config = dict(
    head_dim=128,
    activation='geglu',
    norm_eps=1e-05,
    bias='none',
    tie_embeddings=True,
    init_std_up=0.019,
    init_std_down=0.0,
    optimizer='cautious_adamw',
    beta2=0.95,
    lr_head=0.0048,
    warmup_steps=290,
    final_lr_fraction=0.02,
    seq_len=1024,
    train_tokens=744900000,
)
MLP neurons of a small language model. Each row is named by its layer, matrix (gate and up: input weights; down: output weights) and neuron, and shows model dimensions 16-111. Each number is 128 + 24 x the weight over its row's rms, rounded and kept within 0 to 255. Numbers have three digits each. A neuron's up and down rows have the sign that makes its largest values positive.
A block is one neuron, or neurons of one layer that tend to fire together. Before each block is what it responds to, as a language model described it from the Wikipedia text at the highest values.

Description: Month before a number. Month names in full dates, mostly after "on" or "born on" (on December 19), plus table cells and °N ahead of numbers.
L4.gate5:117097150104157123151118129154133119129180130142120136151125127126122123098108078111142125155139139106092123140101111145124092092119139159127142112181145111156092120093096152099114108135125118075101131148118102117172137109121189150139133134090176166130166122065136144083112113086116104125
L4.up5:116129121087150115135141126159129127135095106149095114150148113162141085157097139146121159146162137127173116100148126103110101149140142129144109101113138139130156127118143108173101161097099121119129139136148152106107124104161127142120145181116072099115130099156143118106116111096151144174
L4.down5:115139134112120117141156121143176106124085127083177128137101097134130161102158133145135112109074132105148123138173145118130127106193070140103126097147140144100110127124130179135104129117143073158126173084140093149155136177152158109153166089154139188116125114147098160124156096157151132081
L4.gate29:117144151108157121140116158167112156161090068093069150116108137168152138111111122103144153115135136095115104114130130162086091110155128173095149127154149111158116104116149148107154126170146173111120113153120164103148113168128118145128162134166165166096144127079143131112072153176153145127
L4.up29:096143120100149108148116151104093144164106101136112106131135144133107138163133096115124150142119137091122091144130104170116116071142129144108163079142147125122170115121111095126142139132131135113144159133152138102124138152131122135115167142115187142099113146105092159140075138147125131136
L4.down29:114132108112107140109128130115111114139094132119126108143120102165117158130138130130116117151115120149149135173139147144138136089125147122087138123135101120108139102125119120101146168129138117128125125125109154127156112147077147170159096112116130125132145103159134148105094150093132129128
L4.gate358:166135120094142164170114175112124133148129117104173116150120125132142146160141159134119136106154154138128116136131122146149100136146107170121126148152150140140125124125159093111123136136113137141132102116142091122177092147137162117140141134084111116162127113137110118119111180150170091137
L4.up358:111106104155129144142067147146143124132131138143119107120110131135138090128126121125080163128131092118133128121130152130100125136138144115149129075140133113117119104138117134130102146096147095117112144141154125117144144136107089153166105128094110140113083141133152113108151113152108067143
L4.down358:093118177100139108154112099117141126130126119146141153124154095140132120126119122142142136111059098091087156122103122119095136110128105127148128101073151101135145118129069153139168162097145092137140127181116163178163180153147118146091131143145140123130114116126155159161143088134142107106
L4.gate577:155144136141131143139087176141140107156155105106124118141146139166128113167106107093130158086134104133120090111112154145141098153142112133122120112165183102140144136101154141161086145143128160132113123122104158144153118153074156132075134142152113162127122139115146139071105156118157081098
L4.up577:117146106083161116144116166119120099155136129099133124138167138154150123178148099121132104108128110139108148152137127093126145114134130122091126120113160106132120134115122064120147151119135040160147135101138124130119150168141120168130111138142136118148099087125131147115109167224141117160
L4.down577:090154126131108158149083166150134110145119082112139116119161124122153147147154129132138122095115161158122115131114132091117130145143129105111167139126108102123174169110090130120127086137125085149140140122101115136137117145104109120102100095141116130091115111118095096113132112128107142139

Description: Month names in dates. Month names beginning a full date, usually after "on", "in" or a table pipe, e.g. on November 10; weakly, word-start fragments like Sp, Mid.
L3.gate364:138124135133095145137125131101126138107104183119112158108120119085122180140128190092162112164146159097108146161096136142169133115148124141137148121153129125108111086116117129142133176111101205137111118101130124106153155104136151150153104112139145145175096162114128128120119149139081125104
L3.up364:144154134133104147139117115121106180128132125109064122146149128143105091143138149077089156151148118102115110141091060128126141170159098131158136129143125135103133122126132124138080112109136086146152114123124164124136122126136146106127138153107096109104110131149123096145124166163148162132
L3.down364:143109097123117120105101109116132157092136142109104117091084064160186143121144106129133093129126144115117133150134102122101101074110150140103144097159153107108146179111140147147176161128136101106134186135119133129141150097122084156079164100142151110165121109102121101134173115142127105137
L3.gate437:076121146117133110143119109151114158129108146140120088110092131145115110102144113118104119072115141130113096164104083124162140106119123135136129116121103185143143133134153145129140151098088096118138181152140149074166098134129133149110131146145111110101138144109137138095124101112143153140
L3.up437:125126154082165105141108092127158094116116099076139134109089143092162124121117147128118172095139117144116121098130148129102116106142139179156109126126117126138148133138077111151098134102172100162116128157135112083140134115114126149104151104109156110140152133095066139144107126153162102152
L3.down437:159134111158110140088108179143117141138164174175132105132164083135100109130156125133148124141104125109141141137160110164145147128136128093115142118131152119129088133121143149087120124144101168106137098120101128134156130147126118093160107108159143141122143118158186108131153131136085134115
L3.gate615:136126139124137144121110162139144103124125090111144105120100137167188120151131117115121090173143139138124132088158129121121140129167116117129150147147122109148123152106118116171136083129141152116127150144086140107128114146076107100095117086108105122121201118160105122161094181119120139121
L3.up615:153151122112130122123156151143116108106105128115112162102111121113128151159173168117122143127146098139122146173122138136127134146126095147127115113128143115135173120099116160109125142058098109117152109099155116140120120116149147119150131152148119152142099070108158118142147120135121139159
L3.down615:119115140139144143175120099133107109138112082122145142124138151154133159097135108104129124158137131096102107080120104150121117172135106095113122126132125124115120138152117154149147097140127131125169140126067152137114114146099103140099088109102099135128191162159134139141133163110171125144
L3.gate703:097143132139114107155143106097120152077094119104148126139086092090133108095113109112087130108177164127103108128110089126114083143132086114140116150168106109091126111187137145153110144126111123134127146116107143119110125157171091101102164160163113099066118154081107090126113167149157132112
L3.up703:120123117163108127112136146135121130140114102135085162133146128176141113178137153121142128146125142124139095139132115111161129137065138156115148134143125108132128098158121085088125133077133141161133133125143136106141132104119128113151140097118152107172122185154103094106146119173129106127
L3.down703:098104129097157128150117124123112127122105137128123093114117147086127118090116099121105142151128123154121106119143169184110125093157127118132152128117121116147134169120133141167126141170128127099127107143112119133113134094112110141108114138114115116079147061159151156145110147104127129139

Description: Mid-word subword fragments. Short word-internal pieces that follow a prefix-like first token, as in inter|p|ersonal, sem|iv|owel, rendez|v|ous, often in foreign or technical words.
L3.gate158:175090122139095118123101160146150125163126175110163141114133171105094137141103135069152158112107105087136185154106127110104133130160108116135090154138150143130117099078122095157161110141113141136102118100157125110130163151143109129114134143147183141141131089074127140149094148158133111139
L3.up158:171081086127108120130093094124103133136137147102146137089113151141111119088107169084114139139149121141153131140093130114118160141108116090155095175124156123162144146080098114140115106122144148146099143149143194149136176155158122112164140155121170105100150109091117138125140120117096160164
L3.down158:065148153091127158140165094119132122099133126151202084139155106110128143149160165147121096118146135159122133094075140131120157130138140114142119148101109122164089125098126143135133160147087133138108136157138128092131131081211101134161129156115101132129140109094103142104176111144143113140
L3.gate250:122119126103088128108096146120105149114129175113137150124106087121169086109153181115105124122121112099168141132156170117153112119121147142145055135135107107119129076128104113156119091126138184178119100144134117103122114151081138140102152080110104155121157147107138124114098110130099131159
L3.up250:153145111124090153129126159100149090147119130155078118128155131150116155143124145119097129134168127108142131159141127116101162116094143158122131112132170118179112161127099106115138094142107139148129099109138130164170167092089143134145105123123127122122118090095078145132122102133082164150
L3.down250:115154128109109125123125159132133137160176113121156124123105083121138079130159117127098154148143118158153133109134145148106083117122081142132129126144100123104149165142157138118106102124128103128139154107156133112154095157131122131137131067122125177111139179113132125126109091108137165138
L3.gate414:093115101094097118162137119132128128129159174122160099140119144094112164112128117133125135127142133105177130121117141109131115140130128165146088120118116113157105163127143114138156103126122155127106114088096159119129116150136141130141112145160139114151148084107110153132135155071108117172
L3.up414:092130042201088126123115185096149117126117120142113127159115143154118155102090145151139163131138116108150127137106116097149150131132125098141127127100131191149094115166094132122119104095119161159101139152155139116143143125091168111150141094131095125073143124113134092113159119122099178133
L3.down414:146140128140111126084110138123130156160186130112128139118143129148159100117130142134125174116123137163128089153175141126126095122080138220133115111155152093118162156102109140165144140122111135116123143134123124147126107135105122133117083148172129145111185140121145134142083092121108118130
L3.gate726:091164127148106137112092138125085119094137161113109127138088117108119088097132106115137153143096126108159143136127115143119129118126132127145144122096153137145116080094142136098153130127071128138123134118109154142147132141141115165097135108109142118109118161119124106104088118150134130116
L3.up726:110174107098088104150135132159120123112121149121131086140102122090156123109149092111145118137116107115167102170118160104101143138137086139165080123123095117159111128110121172070163084171117115152145150106119167101128145205116133157108170138082104108137151114129096116128107101191114127118
L3.down726:118136122122147133145102122105134111113127123096129175141138117150149147150094157137148104139119171085068144141094127148148151116095156134125135146153153155113115156162107122148159156149146092120133098135148130156137128129140152153166118131174129117155127152110107121168161170100120130132

Description: Action verb endings. Fires on the end of an action verb, often an -ing, -ed or -s suffix, right before its object, as in switch-ing to, pull-ing a, shell-ed; weaker on of/the after nouns or prepositions.
L4.gate199:115141071115106125134144162120125121141123091101143146092152114146140182118121100136142158138111165126114137165132100154166160125113122137124146178129135132125116140101123106088149103108090147139141079102178158143119112171110151170131123147158092131179128175100166126109121131157115151139
L4.up199:099150098091097098111134139100153140110080118137146134118133122128124148058127124135123106140133161149115112140122129121147111104135125098126120153139111119105114143139106142139170152100085128117124132094145183106133116146151153131134111111121078130120090149096127118124081114198104194129
L4.down199:117116145149144122102140131098170088116143147118127117137124123108145116129078111119142073120182082118127109137132113128184118115082158115116172111117141105144123111130129147088113094167115093155129089091124137108144148134141100114092155084123162118133154153089096116126138112104118108174
L4.gate221:128102130162149120141117119094131166151082132078158118127151104103139163101149120125164105102157123080134137131084128130135121149078127146118136151131143157145116128103166122135112125107122139116105149096134159159135122144114140138119095107135107172161139164106140135154132142114128143153
L4.up221:085126090120147088102121108160110146163144139095130119129141103121149148101122150113160100151156137114098142142110126169144147132105151165113126136145131166101125148158153110101097117149136133143123156109122163142095139102114122139120094141131139115139107159099113115116135099119113131109
L4.down221:119123121124119142109177102158136122110130112162145144138111122154122102123066125114117135164107142147158134146162111141130171096100159134135118117107113086150119120108121144083135103094104144150142110151109104111142159103098120173118145135132137078089163101106096143093133144147108107125
L4.gate234:132155113106134103118121109100120091108126177116140129163125151121109098113100136149135139156140167069122150115128139099161078127131103124118176106124148125140173123124126119115089166106085113137099087093147133106138129154122167127150113133143173186142099104123121162115137143117123153134
L4.up234:138138108119088148118094134090114101083119184136179132142130168120132122141094118172144105156124157112145120096117117123166115088078173099132177141113151135132133103151093116130106140104096132139109134078135132135135132116117133137105145151151119160161121157108109143119114135095115157135
L4.down234:119102110169101140130176147137135125156123080147129121129137126098116084142105165078149138135146101144125133111151105129103101156100088135145098134174127155134114144118107113142164131141162074137151148132147115148151150129087100120124137158136123080127178132153124100140136109154130102158
L4.gate255:129161097124121100140079163119132132132111134135096121102159120129133107152144099164138146160142140112111127104161122147150144089131127119158151130094118122121188167145102122134112106143158099144171110133113120120079100151140120164106135162145160172103137138121144131153113099128145163099
L4.up255:129114166159136137155124122142142144085166129151102106154131174102142107129114152114125154105169097143169077067126140156120136140160140120148117122105098064127112102120195083104134179159131134126094167083149122120143110167098145121137132116088153138125147130148122125111123132110105176179
L4.down255:120148103127103126148081155151133103159107139116119150107148127148152146136142106155121154139097150146078203175171101104129123099113119107102178081136106142093151172131102170099138104135137146123173109174104141142116112161124134179124141146176130105105115133110104120133131114131119129066

Description: Short word-opening fragments. Short pieces starting a word or phrase, often right after an opening bracket or quote: "at"/"in" prepositions (at the intersection, in London), "(ed." and prefixes like in-, un-, dis-, co-.
L3.gate345:078132181112129115088129118150116152105104126098144129077110138143154106141154156124109133118095128148171102114137134097146108114112146128160149138102153114120109138070118098165166143138132114185160149129110109136119109128105117114134145125144166118124131090108105083153117158092114137146
L3.up345:140124112130142143107123166154116111152129131141144111124089106120145121165120101100131111124118147134127121120129156132138092102095121108127107168191192151148141113130139131129107097075129158137112139109139104116138095163114122102123102104067095135120117086149106113137143152106122139135
L3.down345:087158167141131158070162100116096123135124147130140104084154116081126140103113154151110156110136091097143125127139114148130151121118168125107135071096095128114134091128147142146159150090150077143095139182094143146104138068107122093180163136149170107145097134089116164164126107105143129117
L3.gate445:130163117117130101123092148162129176190144124131102139142119102096139111119161145117093154171130126116100156148156149163152137161138059140114114146126147097134119100131139124124138145108074115111100076133129135080146090128188134130130181154149124120177125157113135096154102186161121120133
L3.up445:110103146090107110111117174150094189168138141113139145150114121119101091136118114115115132114146097115109161135188124139144153136145107096137133102158098100137120088112103136105128102122081128135116107123154095080124142084116142105143133181113155103117118108092101078131133146152145110091
L3.down445:117130116111127100126156131122120157130076122141163156103106148129115144119123140139137091147104141142122094110136118103172169142142110088115154124115135147114132130144148136084139107159144154139145147126171133145120105126136118138122158111125145149140095141182076097112132102121107137089
L3.gate713:148148106149110109106069119137130152109109152125191081121147126134123113130095135143122161143099142113153116154144122129142142065145163099170135161116137108148144118130148099121158128162135106145096107066137103117114161129160129129097104188096125112142144177122137089110122108126116148138
L3.up713:145141079139123192130124121161140173147139108150162130147143091127146131096151154192180083105122108132182087125171113123105104160083155157166100134128146117137118137117097117099148099120133138132128104107134116100095141117145173154130156149119098142122140194109127154133124155134111133123
L3.down713:098126148152097097106126154119107103160109132097120137171126142113107143148143118054113128153168163118120134142131151131094152173177083147131143143186116137177156140092107163140090171129117155128114154130145144118168080129148096112126106114184115102132092118175151119135091124112127144140
L3.gate732:158157148160121114121101158116089108117115157114106126091128169126093125119131123136137113133141118137148107113126147104113159175139134130135141176105125124144144107128140132085132114165120112101076119117150111148160124108117116135118144126112131125157119152075112121143145151106134130116
L3.up732:136174088126097128127070124100094145078141130131113120118083141120100139134151097132154131097190111145176097161144124125120098130139161134120119109102096059150106136173141154141087102138102107130080141136153129122107165119112143098128114097079102131103111148120109126156167126098128135180
L3.down732:114115131130105134128150135114135116157098124139164156119191115170139124109142143135093122161136131165131145155175114163137156094126161140137142100132131119134171096104125143160156129120129128115131163132147125140114114109105115128167164112103161149088105148148104099104145113139157154120

Description: Verb-completing suffixes. Suffixes ending a verb split into pieces, mostly -ing and -ate/-ed, that open a verbal phrase as in hoping, removing, eliminate, plus infinitival to.
L3.gate106:092123138104120129121099091136117105168144103106109143170179138153137096117133121120110114165097154109122123152150108107115140112129128162127141147129098105154122086138148115085139071081139124115097108109167099148108096121130115126125127164110127137117120189142154141117136139114176145131
L3.up106:144093118141129127136126121096060125131129130145139129145142213138110138129138125137149139145098152139142142099119152152165129136118125101103138122144125176136180121119157165129112088118126123160082156134095155134137127085095113156157090118125121110115129107111112153114154136121094143124
L3.down106:106136104131132120093109144167156134156119120147104112103095092066175141149143124117163122129118122117160113123147124184145125113167126116138139131119115104131105166113136134105125143140095116101148122148147111121097126098153109165092144157125142138104151114134090124107117115144167164150
L3.gate302:106167130148107121158101131141144129137145138120168117103130109134088123169124152125166112161108135128126147133121173170151130146172132111167151178119112150094066105081165127162089140135128126129111137093123149163135109118175098161132150127099124117130093125110150157122120157127168158150
L3.up302:095106137121162063135103108166147130099097120089136128157163155142144103091120146128135123124166116130138135127101117122128148097103169129147116136146123135140151107146120153108132123115179158154121166124135131116136159131150163115116131141108146135142141121127123110135114091140161136162
L3.down302:113111112112088171094173121119113126145122125167106118115095112155113139143133118131163119132098126153125134079129175150185140143114125081104143075096104137149081144132106099119116102117102083156139118136106103105100125136095136185112091164151110143128109131114161127128112148144074145100
L3.gate463:137146092125128136112161142099082121157161175124112137118107121131160104137142134059111124146119126107134099144094121141152131141107141130108153119109133131152156094145150173119177156081138123137074102120103156134135156116084135148123088151152107124100160129125151141136123129108142146110
L3.up463:114145120183106144108120146122101140185139125118119097112144072098117133121169096142149109137079093166168108126074126114143157167102121128113127124077143148138128130143103103141152109083122125121118122135096111137151126122139138123080124136136132130132113131120141176139117130128152144126
L3.down463:140111149126103122129108112137158122073117130143100113147106201143148095149097142111147101115159127092139149125122125134137131107090101122143105127125133165112133120132143144125124121185119154149101140139145154129117107127123091116072155123163108123151117156123075094129156119146143104132
L3.gate536:154102112122102155110121140122104139143143121156161147113168141119103140118141149131115111167124087117121147141117177133142105118149141080163155190120150150110153121129155130118133114107095121133081126142131148107160106154113150112133063171076138151109091146121116119100141150126069148145
L3.up536:130101158161098109169198120105134098111159125141120115160143140150125112149140148123126129126152118122104153139120139101129100136112128133156169119166127122133099118112127127130108096108132112133170126139117132169117099098108129126149116141144142136104150149122082123150143106112166174098
L3.down536:142148124105124131105095122125101155121098128105127170117120114087144131090135154127141139103093138121166109113137098142165189132122096124116124125089125114096146134145123122148099157138092130130111153095105115116129147143125117157133147144113131121125097143167145170123119101116098089133

Description: Locative/temporal preposition "at". Prepositions, mostly "at" (also "in", "on"), that open place or time phrases after verbs like died, lived, trained: "dying at Nice", "at the age", "at the time".
L4.gate124:091158110054185124140121131153135154149141154117120117146159097160107181116128157122149155133129114122096123175153091150116113093145130114122132102139121126118146134138148137085123078142097154143107139161140153131136124084146128121120154104117114154174137119129116102158153149127107096098
L4.up124:151159149119123151137113173132146149127161073128109134088178121105124129160112151150101118107128141164114095145145128142120126136165077104111163147157106068160150149162147115137147123142112113150137135168106145142148107137121132107147135097125117094137130118107094147153147168162184075137
L4.down124:099116128111149121147147120119134142137097162130151114171131103108129139150134085129170158132114173125126132096132118146135153118135158100110159114074162119085173125079127165129082102140098109112104152141155112122101134105174124119126124109087168156183115098115098123129111134093096178108
L4.gate277:142167155137120099102031134139126153151140140137134110120114162134095142149120100149137088154101148096127097126130109133158077125146087106133185123144153149129202092145158136093164132120140134134129145116135146134102164144076109100162080119180128104081096166115109103115142132145144140150
L4.up277:106135116099132143152153129138108157181180126133146123146115115161168147137122127146107088119134135129123157132130111126135148091134117122114158148128163124079166134141135187130114143138121150120176097154113129111142137108135128126111142122162098130121130137156204160145131122135129114110
L4.down277:140111144161119089129113113131084141141087080114084147104140133095100119104165112137147133124158130160102140124111144119110134179143069129146129106109106129150107157166164109160155118119168133137090187076105135147128115173107093101155125115131148116182162115125109138152114175127096115138
L4.gate320:151107120114137117119100161124137141100128154138111127096112079133104109191120131131140117160147133130136117137133113089095151155121117090072108157135103085114118116124102105149139133120123154172117151091135169172171122125073095121104090110125097107063163161146109071125178134113113161088
L4.up320:119141129111144164121154158130083116102105146107103147148154148133138106075148112159112139104136111117121141159124125169134162108136070128097105148162126082126133147127176124132148073134113086120111148123182115135115151084166111152113124144094133172148153131106103086114174123141163103102
L4.down320:147117180102126181161135136121125125150121057131124142119121095144131150164119093113117131136103124145118158130119106161098138111128105126114159132138081168125108133143124088110140136111138170127158099131112116124112125147128114130112172122131090120087151127177111126138106165080103153123
L4.gate759:152123127109114156124126182139162149173146142138145165128127101179099124111131095152121107143156078098084103129148118098180119157148165133117138124131108084114110126084175127094127114135111113087131136117152108133133097104127121126129112117114144127120150158094136073142116173094113154076
L4.up759:123104144079141160113114164126124175137147119141142152116137119154137188169124119149128114144168097137116095129133108119168093153152131122088148101153126124116115152106161141145113109135113103109105124099135094090124094134142117118151115098118120120144114149081117114179145163160150125072
L4.down759:086158117115135126107110109096135110139107097103140145132132107092156130158131141094134122138114138138161152149135088143153142125116149114147161097099118163103132127129117082138121143131146122148129104090127127157105171129117124114146097148131116152113123114113131160135142119136110139094

Description: Verb completions before objects. Final piece of a verb, often a suffix like -ing/-ize/-ise after to or a stem, expecting an object or clause: real'izes', occup'y', to' identify'.
L2.gate432:115093112128132125115145135114117120121178112117098122137156098184163130135153205164142176152114149161144121131143145179164158083130148153134171153132119163106139101126156145119103124104148108141125109116108147127109158129110146153126127140142122173132131128128142112074121142107126191112
L2.up432:110133134132143104145109129118147166140154145132174164166125114108140064092129065138116105119092132150163154102122153130100128139168156139139149133121088094106118113124146146117124141109091144138090135151114133098159140096100121144108083092126156158140070128136156150132130125119131171151
L2.down432:181121148135091121155154142156103132112135134141120136099144116105105135113143175113123134103134112165120110108145150119163138110085135091118131134133123164122141126126115121075131099125149086160126075080123128172133152112143098117118113126145111150156116140104131108115106134131127062152

Description: Word-initial fragment tokens. Opening or early fragments of longer words split into several tokens, especially after prefixes like un-, such as un|att|ached, Comp|endium, rep|ulsed.
L4.gate64:188101116140127107078126124127134150143105156141147172103098125159167153173152164128110174143171133126139163094137126112127155152122079127163108133145115120118104109100146152111142124135102144183108124109125161091127134129115127129137131133137132131093181110102095123110115108083125121097
L4.up64:123132079097112094128144124167098106102094142121114159120103098137117163144141080103108165135120114116155091142158133101143178170144142135144129154137098135170107117134157184086128123067110100119109131138123171129150115138166103118111124157124163137139151130099105149115146116113135140091
L4.down64:138088146142144076119119125104096147123156136124157106099097119123187113129119145104151116121134132149137121089104146139133109087102143152145125079130122101128128114142131123159121150161147110171124128130152160116166134116134110147139128110151153096134137126106125130166157120116116157101
L4.gate400:091113132135113118103135129086107073092118107081120146120113115090119138096147130157116156138160153163146079087134128154110121168162144142150121101094129100129116093090110112085150118100122161116071098151110159137138118100127146108144099106126118168133140109100102146157168120099100161105
L4.up400:130113115120162143101134142095122128088147129101135142145098114142119163130183138154085108161174155160186100092118126173121151136124190124154114101121137131134093136134128101135137090112120126138081111139131106099152138141137136145103067053084138136114129102084106170126097110150116189131
L4.down400:139089120134170112136121125106139120124133131142132122120126145144136102122096152097139116105089147101147156169121122131141166122105158128136105167131122178113146170096115136162099109123128123120105044132118106153157151153123144147136137159101140101164094114119138143175122082114108152166
L4.gate517:101090111115174089137113145127174144091141128086163124072129179154129118112053127098134144095166124104101154124146128157100151137171113113137121118117152150125125129103107154131125131149156120154134146139105119135125148164111150130093111113093135122151163124127129070139166145129135117110
L4.up517:113137092144128140126114130122105150141123105134108125142115132168174117158100160130140160144115145129139137159093143125166124109085180121118122124137157096105114132195132143089198092101126131085135127131141175122166108129161113116171119136128152082098110169071145157123116105105102149130
L4.down517:124090125111127089128120115118129120087128103121117125147103139135107068143127154130136117142114126126119179102135150092095112143129103112145115128082127126102148094106107157099115133120123135131128152110090118145093164146085124164136121140095117130127104159135110094154185125117113123097
L4.gate696:138106140134139123080124154127147092102152148146137128162123088087125156156166147100119117107114140141130116136104119103135141111144128144144116149133156136193154115104110163134103141132169121136143151108130104100092105201118099138116162136098098133159194114126139099134129115137104140107
L4.up696:152091102165110101129122171146153130129088118099150085109127142146145121112130166162117150149141110133121143097151095125171173138101145118161135124158173108130135079150125108161125067097177128106162124178173125117115150170127137157158125117109090137089112167098122114165111148113126143129
L4.down696:115185143105161144110138152097136112151136104121111128152127154161152161131152150118151146157129109120138089156130159151133076130158125125119154127094148071100113120108129132135116119169146142102106139098141109125106127156097132139092138133123131122107110125109117122110164139109122111117

Description: Prepositions for and at. Prepositions opening a phrase after a verb or noun, mostly for and at (sold for, married at, At any rate); also the colon in "(Japanese:".
L2.gate436:076163158090112119115099128101082099147119118129110162085140173100111131112109129142119102123147129134079114106104104121155101158145139164104129149123168105120153082127116162091146128140125150152069102127165151137128148102124132098130097122132169141118101113112177124145095115098140160107
L2.up436:083125169112138120105117131123101092136139111162127120106107152143101102136138116104134098145150145113127121157111072144172094138126156131141160103108146103120133074140125136075110109119135165147092141091138148118123098112113098093112093123130152118112095119108159105126120088120114153121
L2.down436:117137124146166102092142157128124142124082074120119102107113121146091144141174119133129105152131132106173137186162117124126163154145100112150123081152070142105166150126149083127133089133150109144151117119072114132123115163104117125160149155150109127090135178124108070150169126131120102113

Description: Month names in dates. Month-name tokens beginning a date, usually before a day or year, after on, in, or a table pipe: born on August 2, in March 2024.
L2.gate182:150144134139099135127069152089111093131141087070124136144135108138141141143140142134151153202131139110135101150127120166122126151105149169134127171162131106125118127142133126145086150109126126128163084062124140138123123103117115137111123128147077161075133127135100147127127162124211153149
L2.up182:153149145092135145097116123089154127118111109114142121108155122107121157113131141105139118119095122136162088116141109087092099129172116121091115119155142109147117103160125103148135092104091134118127072113127138126112111091155147104121166123145117138109088139146108115119138154137203133137
L2.down182:128120096129116102124107145142144120110113105086090173126123172136118133136102148081142146131148116113118090129089122124111149113109136130130134147110118154131124151107122158181125110138144171113124130125124153113119109133114167132159089146134113137097147138163105169135099139095138137125

Description: Split-word fragments, often L. Mostly a leading or inner piece of a word split into subword tokens, especially a capital L (Losing, Loyalist, LED, resemb-l-ance), plus occasional pronouns like he and commas.
L2.gate53:108143117091100106133117144173129102101148133135137166181172061166174123095120116179132136107123135151117131117119135122150129124122145165155130157152145130166120098112106172079095100137136123131092098131094154143111130124139093066105191182108096156152136133110139164114125149124113116147
L2.up53:135082084121113150158118138122105124136112067152119159164135160107116119124098126140133117166118122136121128135097113104128125140121167164136118120146149138169138104127136152140141112106141136152113132153153125090142096158106077118144125129140104097146133099142113156174111126124107154094
L2.down53:108098117176150088125117120125149117107157152130132121107110141140118140104098161126146160098146110127131100154134158109117126143116106099165114101089121108129103157115142073182110151147136146124120133171127145127157158127146127138115111124108179117108126156116152113149124155114141140167